config.yaml
num_hidden_layers: 8
positions: "rope"
rope_theta: 10000.0
init_std_up: 0.0561
init_std_down: 0.0
optimizer: "muon_variant"
decay_fraction: 0.776
max_steps: 6171
dataset: "wikipedia_en"
MLP neurons of a small language model. Each row is named by its layer, matrix (gate and up: input weights) and neuron, and shows model dimensions 32-159. Each number is 128 + 32 x the weight over its row's rms, rounded and kept within 0 to 255. Numbers have three digits each. A neuron's up and down rows have the sign that makes its largest values positive.
A block is one neuron, or neurons of one layer that tend to fire together. After each block is what it responds to, as a language model described it from the Wikipedia text at the highest values.

L3.gate78:170187134105132098134081123128090096118112156110141097156106101102121141133181103063144128150084121158096163216154142144151130116082117115153145179127175167134080090157125108102141084105086105191111109050135108093144139129152097176150122132121121105139160168116135133098129184133135095162139172135126094150135102124137160130128160089169169156115181106110125161093086220088192166073098
L3.up78:097144130145110153099161091178131094103104121089117122121098061150168177130135122141155131140126114116142123206148175107159114139110157114130111138167080107114092078051114123124109167131149146089121087140155091096142132107107115147178113123123154120161141124014218128107119124120130177091122171153134157170096146160141101102160203097130157139109044127119137144161111160114123171102119
L3.gate117:166134095124083149096082156174120101147079092165104098115129169139085173179148116115117102135152123117151147143175105144087131193161077150132114110117193142138154100196110190160169129138042082105105088155194069139103162092118098170161112106122161118124162194136113127123062087122148124130168133106206113164147151157175114199117099076186188131148130149122153138085193119107136163133088
L3.up117:109135157054109122137129217101132138063110104133129081096157071201123100122143152148093145110125149160070139095197141148160095127169139148107153177113188170102127087179132158101126091168108086077075175137140115104092133115152160175101139147128149131160057129032070162108112161147074173141064102153166150081094093162130141120076068125157127095153173141125115129080152042102116188130084
L3.gate219:107142128171114165089125147188128159125054180123111084163141113117112146122112062098113135109126143090160143144114085104111066167142173118148131144146131135114127077156183147141165143114134100127210161207120034122145211095137130135112117120167164070167094174152207103133090180115055133180131162054123151091101132160157143128115171099095154117213152142088165146151143125159099140128158
L3.up219:121141126112154094148100140138189130156108091163110117137165117117064090101176191136142111120087101175184166099170121189161081156141080162152119105138082084095146102164149108099113111071076121087094120131181184133141148165080159126157113073119095183106159124096124174151146067098113124105167069186105112168155085204101131095198101128179168156108149113165087070105132200057115107082074
L3.gate357:131161101126110126080094164093095149136087090157170096098136123163149102055133115138154105122151156097159153175118132133101082201125068120144098084084130158088115165185149127094093116130120115166073195137120099132164123120135061182123152178136120143185152153156071134167163162076139180122089112133123119088104116133120131108121167109074088116073099151085183138109135047208077110135119
L3.up357:089134126075122104167074178166122108119093125121075171116163109183123097135158179111129139110105107191134099117133117095111126114175070136130144185179157112114120124176139227131110188123110094160127194098176121116178170114130114125114122106162143103078111113119094098110107142122106162095085149088167101169142172155130132092129106153086223130095102109121093099089169139099123151123169
Short middle word pieces right after a word's first one or two letters, mostly in foreign names and rare words, like Gu-il-herme, V-ul-pea, Gl-or-ified.

L5.gate4:117165175129139201154143079133099115138148166133053179153130100137172087130106116120158154043088147165128034168143131155131147121122127125110176157054170148189139142073158143114104118110121116148108106155180112176171098140108180084111126130146152178124143131097149103113111166137121149190109128037150129110108101082088144148142182072118135133133190143158152090209113108088132152169084
L5.up4:175150136115132177095076166153177130127108152156128077095125157102136084111106163096141118167135132123183161115138138143068126125159113103108151133158158165123152121185128140105174076178076131143134063119149123080115181084110150144118167140112141111142162097119112072130150062107140169195108133112160161135140161134092102031131131104101147081131170118158077134162085141116104108102145
L5.gate20:128091142138132146176144180151122154103132130147058085240073087105103083128173058164071122136163177091135111105173137097154149117210141180140118117150127108116081145137112072147100156155137162187105126099130163167130072109133124100131139090143132194155155171071152175145154134175133140123144149128118166135124075100190134106121148111140145166110134095128146085107139070130137122111125
L5.up20:083125108134108100066069103161155112139135118098045176102138186077129087128096172119091103033178135096096102113114157151106123124106142146134135151057096181165127143088145119164171121174128126127127086083143133129164144158130211102167043136113162142136127194136092139150079126125133100170134091138173150101141112155103092108160144168117143080127109113147131145074149147092097136155154
L5.gate51:157134103085149178132093123163177170106069119120138121136230132153162103162181100191097101085165149122091126137132140136154136116106129131156135114146166163113162121107081132127138076127055099139133201132156144140191093129127153171149157134177132092135141164115177182141123107101136119115071093124094158155116133044118171138210144168141221152148125113161069092104193133056124056130083
L5.up51:159162125144186088178103138096097149155136126121116124087120129126160144119146125132099185132077165104111102109176122140133153089155201144147108093144159112186124150175143109133082139145131156111093159101130111145139160091086069056154053127096128128104157123175100101160157150149086159127157095137074154092128097159144111136108134117137128121067084197150086081129118069110157099172122
L5.gate61:133197164092121137134185140111155102177131146081167120071118134112138085135089060169152156163160109119117119128113163122131072118167067192145148118136141160107071148116088140122082113151145153155102144105159173093168126156155142173109130137103167129119104109079188131090102145097162117152132025091162143093135123084150107111172166103124182112141123110168147184175107153131120065060183
L5.up61:137170098100140116142141169085135124108117159167127102100151128143090157081101139138121134072130134136139083150193140136133133155149070154089197116160079109106100132130150144124117168161147122130140096147093147071144116145090152136153080092064107079132125106046078113110096191161077182107118178139144108139147144115202170089125129125091180124130130100155128145198137110178055141029138
L5.gate64:141148137151146042147147113128126134138129161219060126115089126169118138100159145150211191137135120127104182135122134158154153055138101093109170125162170080104144138135103057234117140147134131115149156141118121116171188144082179156099186132217123141148124145153171198126151118103134151139101130076167079093076116095120106127097174070163164126202115162118140126168125140134100083150097
L5.up64:139167109076068118167227149122098187165129124091181164136170106105215049091161094173111172174173109152172108174146140060225088129164096100110148178152138087103157132132099103019201224143110164126142155127120090148173154202101152135149145116102128150126141121101171120094101084158136124162105122100119136107143141134099129153152139144163129099081168124109158151128155110123164085117088
L5.gate77:139134180118100069170152058111149156168060112135123121136116069117131108105089164142170115110117160135162097107112133104139124127158096123144110167117146114064138148106135126152166187104083149095113116146091142091175093173145134133143153160177128105133170156197127113097137097159143073116136088095172113089153163022143184134132151112128139143097130192107166099177139149081137104062083
L5.up77:146085098115115133168091106121069098162183153114165107094206149152123153129189135191169096106139153147129129044164071167082103127121106080115180180170137144163128155142153128156152103124129161082109115090078113148143112140160165151177103119157148142115139158072089155135128080150114127128120112100112120110094157119148147095150122175088151121080125098166061089164097126106187099134120
L5.gate86:130166146122132120090072093156146101146114147181141167155076128089128167178128147080128058139147185117133147114091167155110165139113157157117156156133185113147115104110145101092105167110102114118103092130146135093130096119136111154107184123116159104041083112113106091112179144146178156113094121170145116110131136132135046169140142117095106125110130129115130133154178139117140076200134
L5.up86:101134126107063151122049116147143139188137108069121108093103106135186142148122169126137165090135101120136145121105227209099145113174157144137175154127165116153092147102138092065190154113084118068103174130114131103138156132064132115139150153104138121087151136115107133156097108139113117123158114164085095135149080124125214147107112142107147174158171122169157158155133129121124100140115
L5.gate113:214172171127140141095183070157121144091200180149153158143145095134099104110131065094137099187122079115086133091136087151108128090137082083139121115112135150196125161115089148078176159141146142149139128113207115145158123063145114125129053002108107126064102125129128164126117072114118130102167151111097170114124143163135166063165166127137119213130136094120182132112091161115152147120117
L5.up113:107124133135125103095092055148111076140090142088153173168113154075103086111174104096115118130098097126128063130154076125116153154139131155128153114119097104157150122120203084138141113085080080096133092053135136148096161099126104101132142100090169135099164100116130077114118124178111142119123097114079141096123114086161161108144160120094139101163190099120075089134093181031129141134114
L5.gate141:097159136090132098214141125149112170143133123176150097125119100136094141064116127146122120111095185128165129090064130125170137059118061136110131156168098104176110101075107035084196109162125087129104192145137110104128114191144178152159135121158173136095083108125110181145115075152111154096137160185148135113075144132127124115139119146160085145115163109073114145100167063195134175068080
L5.up141:041183135097162181135129151138132190115138164169115202126106084133057108141152143142163115157083151187095147110126126093117159120158172172161155190150148146147090139209100179096071158124145109159096086181095124132111129168122149157164172099162166029074118152133096131160098071119120129107126094135155101080120179155152139076235126086143155173116174157159144144130145065170113127124158
L5.gate172:181184107152070099092168094123165184111154109133139074097119151149104145111145111093100118177055134120107109117128125169162164121131144175155133138121167214054065111158135109165153155135230212126123127111124185135080115141100103077119109105120098106082145148152157158138138129140150146152108056139077123116126155156148133103103152187138140141130163161149101107142073189093141133070129
L5.up172:134131160135125092117161145155129161137103151052128122113115158120119119099101087120143097168071084130193083177111146153132094161144123129136131116162129159131093189114120121131156118070081116122127157193108225179103148092126135094086084115107102140113141081165134178171105178178124112170079137153112177119106122162122096130168131146140189115150201126162156126142161130145120147150147
L5.gate194:114092144129161096110098127109097121187093147128126096097072107129041127130091185113119076145148123180125169121122140202177114067184179095146102120127192087133129141134095066112077124115170092137074090139115172108142104208119084139129128129134153162161146138128101135122149101142101136153127093096103141138121165171114189159141142197178148130135051093147114152103159074132153134143133
L5.up194:190158150113129052157102127096193132085120120118126137130080131133079124191070128113152150068106079099110102115140111134159121109108107103127102167157127144171198173192160167173151142094145122202084124187129069163152105123129114157101145118167143113126102080160107082100120107178184053113090142154119154134147154146101176143098126123061141124148143092191122084170136074147071082079112
L5.gate207:114177149143114143094119179110129106091135109124123133099123106102136097114143123111148128122126154141130170067160094117128093124094123116137049150190101124137112145095111049151105193140195152179152113099139119155144134165137142109132121088111109145152102129124036140149125095130196062125112074100157152094109151108141088107208150095101187160150123134146183146114084148041141129144099
L5.up207:114147111135114147161110174060096114141080198062144083171144085115198135127128156165136136148087145135143136157097140131170122138116151140094140131163160129125127126115134103139147103092194102066144124125129131138103068073149172108146144160133152130125168129110161126169099091090090143142101119146131118123042149143151118169127170151127181144114089146124114155149156136127120164129147
L5.gate215:098093151089115100118140162097144140120121132097154049133105138165099112144163089128086092125126119153133112123108094159142102166173157145159085169109135146206046194092182085145125168119138160109116140126158128143157134114075109083180105161085060143035123042094159189141099070133120147121165140115102121104166103133157161141221079165085182109154113157178176155123122165080154090105172
L5.up215:158078086121145170138102115130127087082112129182189118139079090154116154133133122169134142093171087093123173156152166113100140120066132117116055150139092137171120117146099128129137120175114097129100131148125122132151141128153135150156133143161151108172113144097132153155150078183138108097180111122082123129102130130134130152145159142122161173128163135143127087106172152083138119106123
L5.gate351:151175112178127185121085118108154141051112121152172092135160151147100112150148094094070132105171108149153131129189077099182198158113187144124104140101149086185129138144126083143116135132136103121147095101085143163169054190136197152110175169104098117104173144209114110156045126098138206125171138174115150151088130114131114071084166093083184082082125127113120031163138115142135153101177
L5.up351:153129170102141145093134125243109159123121155123162142091152065084122126123147168151105158101150071147148091100150131076184139133104119106153156093117108082144134139167155128073118142165033112149157155105111080130155116180158088116123124129126117102149125156085104085100134119102156116125122113107098085069087051138124166147134172134089084140059141123214180073208065122102091090162182
L5.gate406:126137200155128166163119167169165139141092244146173167129146177130144114145117117081078146093149120129141121117069130056153128112163133054126129114160141116127134122083143149119123114154201133142138136096128176129083109117082178129163145065120148111103138129157163116091096086107100133124113151067137125139099127050120136184156113190119136175181164114148116132124143146132135149110178
L5.up406:131152178097089157092068115117092142141105144109130139082178095128139114054119130069178182067113138154070141074118180152114141094071121100137129200144149190125123144139188078152173126170150105082122176141177119084132106131124162075120154048112146100123141138123118112091130077133110080158123158159109150102137124078140119117166134193158159118140147120112106156094111085096117128085150
L5.gate482:128182119138144199157128252132201155196108187138129061056127147075096147090143096117173110176138127120090100130164090143127148058098147139169132092091106099192111133085113126141144111151110136169134106133135153119113131132148116059153114156127168155075150090127136153088056159154071132081232107116139126135122119091127193155104145115084148090112123122168106114132154113098051102168086
L5.up482:102120100124084186114121127206100178114111167102080148053048175150143030196170057123158111103122146138128147117124131127129148166079164162190132199106131148177162190132146074094146088122129133209103185101165157126114130134123112128151122153205127129150158190138150095128061130122169132149130123115122128144118101139087123119148108092150125145130110137143123205103094173150148161152113
Short subword fragments inside foreign proper names, mostly personal and place names in lists and tables, e.g. Men-gh-ua, Castil-h-o, Ish-ig-uro.

L3.gate305:169162147142184139080129109153101082137105177187125101141075182106169163146125107190188058060098081166122137135103113140115123175150144153170148069123111111133113098130094138076164205126142088162115123124101142148153119087168143137113156093112136128163167197215111141176097112102174177152136058151115141131091176113207144138134115124160141121092114121103142135178095162101120131075122
L3.up305:134098132137132136133137135083143129143143189095067099120134129152137111148027136124107150089150115110118057142150086129155122096157145138142084169082085157133194149143126109078078144115100084127140153117162145173137102087149119157165118118111096183135138158099124144135114171128156136111158111134133124171137112135089106132113158094105148147078166121149071134161103131084161150159086
L3.gate329:129090182134154094170083113172081122112159188063113127123116122137134094119153141106133166159123042111100084126157114171085097172172108174129102177127128190124054159140096138131094114154078180083151153029118109167086059061171104175090143136084085133129187113082111078178166103113097160152112114132154139121137167146164170152137124172091193158124152108167118200092109105132140148109147
L3.up329:119099188137146128125107152139123072104138142109126140132101118197059085102177107100149144114143064163136163087117068142155103113118131142145139110106173208172133153134139138170146131149158117140166065076161130080114091087117198166138115143081085172086163104106084121096122114159079142137106157121159167093107151137174152168158186097189161095141167099166118098080181072139161156122133
L3.gate441:138136118130163128159104079149131109172088123137118124178145117130143155126142069158149084182140111121144103144097116143095112155094103135110103133132111133103092166136167201088127084146151140072172157154136136184075173120151170127106135113125166167085103148149115130127086131102112169117124024166153131099149107131118102149137139122121147080207173100127150096119140093116136148152187
L3.up441:097120141213112129163116129090068126186149112160070125132103102132152153098123149097110140136186079139138084188087084159133115133121122141111122158111129154123098132127134121103146141091086159066185110139109119146099168140124136128117152142118134141104129183090118114161082158119155100068102102071100161100107144114149146179127177126142141107108184166103114094096153081137150112167124
L3.gate479:136056088106109127150147073136140145175123083106067104167103100135134100105132103147136150164119124052150156155084159108089083141104149151146180064065166153122119175125128124091082134120095111173086141115150143175125061131149097180128141154088114158093119107128094038164090088104093116104088072105092119109179159077122211146167182131176085156120134159138123172122112086140133161126130
L3.up479:090062109093100107171148135149099119155140167090085102171113083080108152120095147122098194170162006115114161129107114144102187162100067099123149132056105101117074163186112141154111103174155145165110111162079134120181062139153122107101112103110125123160149071170120049140127118155138094113159146112157138092131183153205158151157163167113147140109094174112162101080161047138088144173179
Main action verbs (often with an -s/-es suffix piece) right after a named or pronoun subject, mostly in plot summaries and biographies: catches, finds, leads.

L5.gate18:131084131095105104137128112092110137136106121170167122141139147060088078091181135168163140163072141139202122134115100138110116092122064081097149130108081110129082132172098113150132103146117092077106124129127104147120172108164100129101152123103161105134130136092088123159103124163038116140136106093159131100107174116147115159160125075105146104133096178114089148122160171152140124071139
L5.up18:167060121142149135143140098209060159122114132108165083148143121133090087109157104156120122146160163131156124102103071146070084111142134119153109119221102131101100088123115149147129130166127166152079173115126059126070137133070135100119144151140124103127119157066144201166131136139107108101095151116116172060121111157180187099152148111142144188136111146131106110154130184139112193099157
L5.gate83:152133110194150136119160131114109184148118159148144154115100142067108080164074179168195144167114110104143148103133143124122085051174100115094158121072146150095142116120151104207115125111140175158098146154129167137136096086128119112161143097129145150129134133147140116067101128129222094062096104161084085135177144090147115172136112214156153108162163100149152154175112071112107083112106
L5.up83:163144071122154135146114141150150144122130147187058142116113145125106132148122142065144114130097115171120096157108152099151092121051123104107203151160081099114168067197176096161136103095184069111224115182109173150135082180131099116109152172154102160137105111150101167123072141098123175116173134134136073063149081116100156131149155085116128103140092136197085102105147196125153112109164
L5.gate131:157111130161113115113111126131139108151141159126131160131111151124142142070206077133126108173157120114152163098141109185124072178146125159210101114140087116136107132130109126108123105103122099163094110079178075094155163107124130102172168165090127171118155159084187185148136186103156117113108134125163045104153187129111149138083161109097163138110111149136177069120125080130170136195084
L5.up131:167090115115151135125086126152138096156093186160094163146111168139115140144161105103104061141157094131136080131158117193104110104189102148148083098115171105085069132151097152091175138140188085086123156098174059145092145064140113144101125191116089146095159133114169146134113137125113128098113150147150111108077124140106137122094169128167165111131110126091094168148114072160114123152172
L5.gate157:146111112161143120154103139125122159148120148135168144126135092130160126161112131052085138170123129147114146107127093124192104071165092104067144119104109140119120200141070107142146185164164114139134104120136145106144142144170088078162173146123123149101157150135116153086140122193130089192156116103167046094113105096132154121155126145088129079122061132117094107130111146172104147157092
L5.up157:133151137176137130096148144078141108130163079110110166170078165088088159091099085092125162111122103128147150220116156104182189081120136183098145107143140129094161125145078130163133123143113140110121149117155090079138089071062094153116149173133139168106130120139150080055142066081108133098190084144138199112207115135147124187125111120131106124183152097111145081138180025099105145151179
L5.gate245:119093124112194120146080183174154133155121119137119130175123136053101094138172131065137106151171135105188083138119130109131072101125176204114115150171171150138046102060145102146136105166180164083140121184136094151087165084130159154129113123131087170113108134158098128102148135156162124057128112109139132095084166083139171118162144100133143133146150156156149037128178145065162087177069
L5.up245:118141101166111077089129129139124123174143060127111085122145143137174077092124059120176088102162086071095152157159079136119113123087094141138111095094140043094143125135104112168099122126158114147105130196147178163120189135168116164140168147095085159024122138156136058131154170125172170067092129101157078089066123132183095139148184130137114141100143099162089152118092065121067173099104
L5.gate302:132059142122096088120159093160096129125100120105142131097147103141126111135134137122183101121190096078083080140183114067088102156148130115152116210187102129145179139129143104027120165174102158124184129158181108198095143106114132125083137149137155110170119103118115154125201126146066200158099180112170165090132183086097111160145189115097202072063173149116129124123179201125173123180110
L5.up302:145066127088105144140141091112144159141163065156164184163165107113190101118149164175168142187056123149137108149174100128134106187090048147152146167130149174064190147121177201076140132154082168128121105147123095183151135123124098140107148141124112145083122107162126102109078124103088103096157139125142101122122150140102130122151063156086146114106166123128087113096153160139054116149171
L5.gate307:086120113176053158123109156107178111123089168130118178135088124093109125143122172145185163164139145091082128134103102147095081120130159106144126086144207147136147115122126164138144081110161123132107115083197153170123146102158064099104097104116167111047145109106163131176093173194130135072157117188139111106136114120084172122133101170130106142120212158112169074081097021048100127145147
L5.up307:144130114155134141169198076133118141137100148137119136131143175146127092182137187099128125132204106121083124148128105144110123131163163091127152140163132104134170065152104099080182081153147144161156116076161146162093149121135139141091150092078185094159132139118121136153101150186079115154144102167092135102162177184155077094134103115158159113120103109217171092128097134063177178121129
L5.gate347:147114126139193141123084184136146160161152167118112093090134189106078128085133114109139118161092191155161152119116142128123147094150079141119102107129092192084088112115084130134146139150115108091066148146127154189097148118139100128163154116117067172058126165144120183050129152171085080180099131164146104107125134075153104115129151131154147120094072185112166141105127075142150164177177
L5.up347:171148114131086165139110084144144124179085201123083146112081137108125086159156106127148053161125163134189055153136125092142133128116112145111134069154094061126116127108143089138109140210157123099156150157038115115100116157207166077142081114111113133118154071094131074133106134093110088065150138116106091141122154193136129097143119103104181214122085094171067116130167181173104144084111
L5.gate348:167107125083113116098129151102083165155118116053110088139120119117143133166118135108155138156172120133130105059106093171131117124161109113191074146174159153151121153126094132113139169208097097104127105104151089152118115088122133157128103117091168099093121118115087150084086088115084137108068126047134111126163206107167122128188126080073139100113100154117108133174132112141097108130110
L5.up348:066070111077095175077159111151120046126089101144127144118179077093074144156109145128119116135097149141116126132175093137088093110162122136161118123125158160143112151078108145133132236144128171101190176160150093199083183098090165109118156099088045148144190110150084079160137096105144176128111079143105099182114135119125112099133098149148179111118143191118093135057147087135114121148094
L5.gate355:147146157145179105127159138103105155168099158182110092149081068084012187132112144147150111149149133149148127152179151153147134151088111125104146126139106107062188076114112138100111119152136141101139109086184158163062116153178110163141092096069029160140137094110178106078083098144135127091169140151104132130184107108131098174144145118132166160137143172112123146113131120132126159104133
L5.up355:168141153126093160129093111192087190110130106098159177109198163169110136128189195139138199133129146148123131104132060117173098171143114131135077165167128147142122154118097122137102216125092178104109170100089115172147158105141132079110087145075152186125105111167146104109146140120146100148182118138176121101105163111155131120139087199109143146123104122145161163118158143166161103143132
L5.gate356:166091127095131141142127153138126101062171086118165106145148154133136111135148118134164115127110068166116132133128089123165109164070108089154100152197082109181158125169118113170132109202061138146177085105146110151089111093104127085078143152133099109127114126075156138058159117114126120122136116078162133105114126097159098164206158092108095130146082082122123039042164145126075130141186
L5.up356:135127076103099136126139106132103135172097208104137137134142157172101122104169163115142183094123166152136052149162079133138090090102066110120114100126112126120185114150151165122146147178101110114145113168133131102099130159109146119153112125167140154165100130109096133155089068152108160130137159116134106104118186153142107121116096102121116085125129169087119134113209198134118131132151
L5.gate371:140120103129099101118139110132152165118165183157106118103103095207122088136082140127139146145130064145067192109089103126142117127121121122072129160193136140068131143147074070139207094151148159132181169148147134083130164200083146110125120137132127176117145093139109147193079143113106073100145164130142150165144107097098183075122100145139113128180162130142129061119148100115127122122138
L5.up371:109127082147139098142116117108140126129109137136084133178109121157080127148036205164158170118118085077061161143141083064108132141085101136142082087114114163106086148103064104098123094225188113157151067153068126170174173138079126110128110150060109113174158145064110097136146139063120054117170095119171085098092095132151181059161127145074153125142144177069205110137084140115090135172090
L5.gate401:176093059112120129134097152088194128120139153155130157156096137116129158109128084102150072149127162140177130133047108155112123151120115167176142072158064132146108136175071103147151065138146170116130117154086143177136176111132124096126165101133070155103143164143118142178071168149139119118066131135113105148105118195139138108155107144129134124093074080107135113094107125053140156153086
L5.up401:107111155083135016113106233094166144087167131145128147122128109115128134175079102049137190112076127138125140081175139160175085143121155172096077068131158132172191156072130143105157094095119104082099070050177094123121102098118148137120138136123073141108137101146147144113095146113161157144166099092114143043137150133131109132128111101085142092181187097130155115168178148111152099128079
L5.gate463:180099105143161137109179123039127107167144196118176166140117116128145093082123184128192052167108121122167082164116172130094114160050116159148140150090198091152090070161094157107111154153166152105141160157124148162165120063101085109081109134120131138137174140191093137188158133113118130133197101163216132118166163134136154133182123226109167064109122144109169084073126138064112163176150
L5.up463:098159166145087087179101139146151199166145160125096084076145109115156148096144085146141141119154150176173176133105145112154182053117104125096164135104145161108113098079078123117153143094187151129157181136156089196126099171118091163110188147087101119132058118146121136133154137087113124119074128159121159177154088143116150146179150158159162170118178174123145163132126143092109182119123
L5.gate480:148119134070084080091114156104078121153127185111125144099127126153165068174096123128106133140119120135058150134094129085067144117148178144121150109118132118159077130151195176112133092178066120044150108179151151173156118153150107051064150065144185089059122106105124166129072188121107130162140115156140101078144109158134136120143133145158155146093132191102136097128171100141072092108081
L5.up480:148121188111128123141118107144093174137162171199158145146142078141100133127081114095124151158162161149163097122136054179190105099149093063154105143168033112153097117098139138071090094139098115175126113106150077141091150152094142172085178096131165060175125131125120159101166076120081158117071134074130076109077161148128145110103125173082083119152138091111142158067135140152094166099104
L5.gate497:137123107099152135178147125069167130041122080101122189124110144164169108112151089164173173101178143128134182119092139139077109158105104132124147117146109162099109146133172033161163142176145126143115154160174184174127148121148116075122140155104144104118100116130170117153126148109145162127156111119108125098131075115076081129101091091139200123169115156074098138058144180165038142049110
L5.up497:140137117160052126093137156144088161111137076113123156168049207092079167127114131098144123167127150101178179093132157171117201092107060141118129118122093109112177118096095131121109093139156164174148134128119065120129135169153168047127120080139173078126125158123122125144168169161068120126118079119133085151180172143105085153120170125149130130136157135127123102108130132145184103108180
The final piece of a transitive verb or verbal phrase just before its object, e.g. underscores, ambushed, kidnap, owing to.

L4.gate182:171131121066147155185077118167141121116158157106169144133102156113112130118172114108126146114157128195165114132127172122111129129136131147164123122176112151171151145137097110127098105162102120092098145097151092174061152124152087150166119158112129161122116121112099138107104082105063133078075085112112083125167161069183116149161131107149182132179156146137156152109153100110099148124105
L4.up182:102084099141050053069120094158114049153109108131134157081092172081107160155111111153114160157115168161124109077104060153069123115124102127184126136062132117153161131125131176187117133102060141147145161152111135120077162111068188148153159096071137140148100195109106093145090033123109196119092108135123206119103198200140074064124105130150159075151115179143127127139157137084198131193064
Final piece of a transitive verb split into word pieces, awaiting its object, often present-tense plot summaries: aband-ons, pumm-els, sabot-age.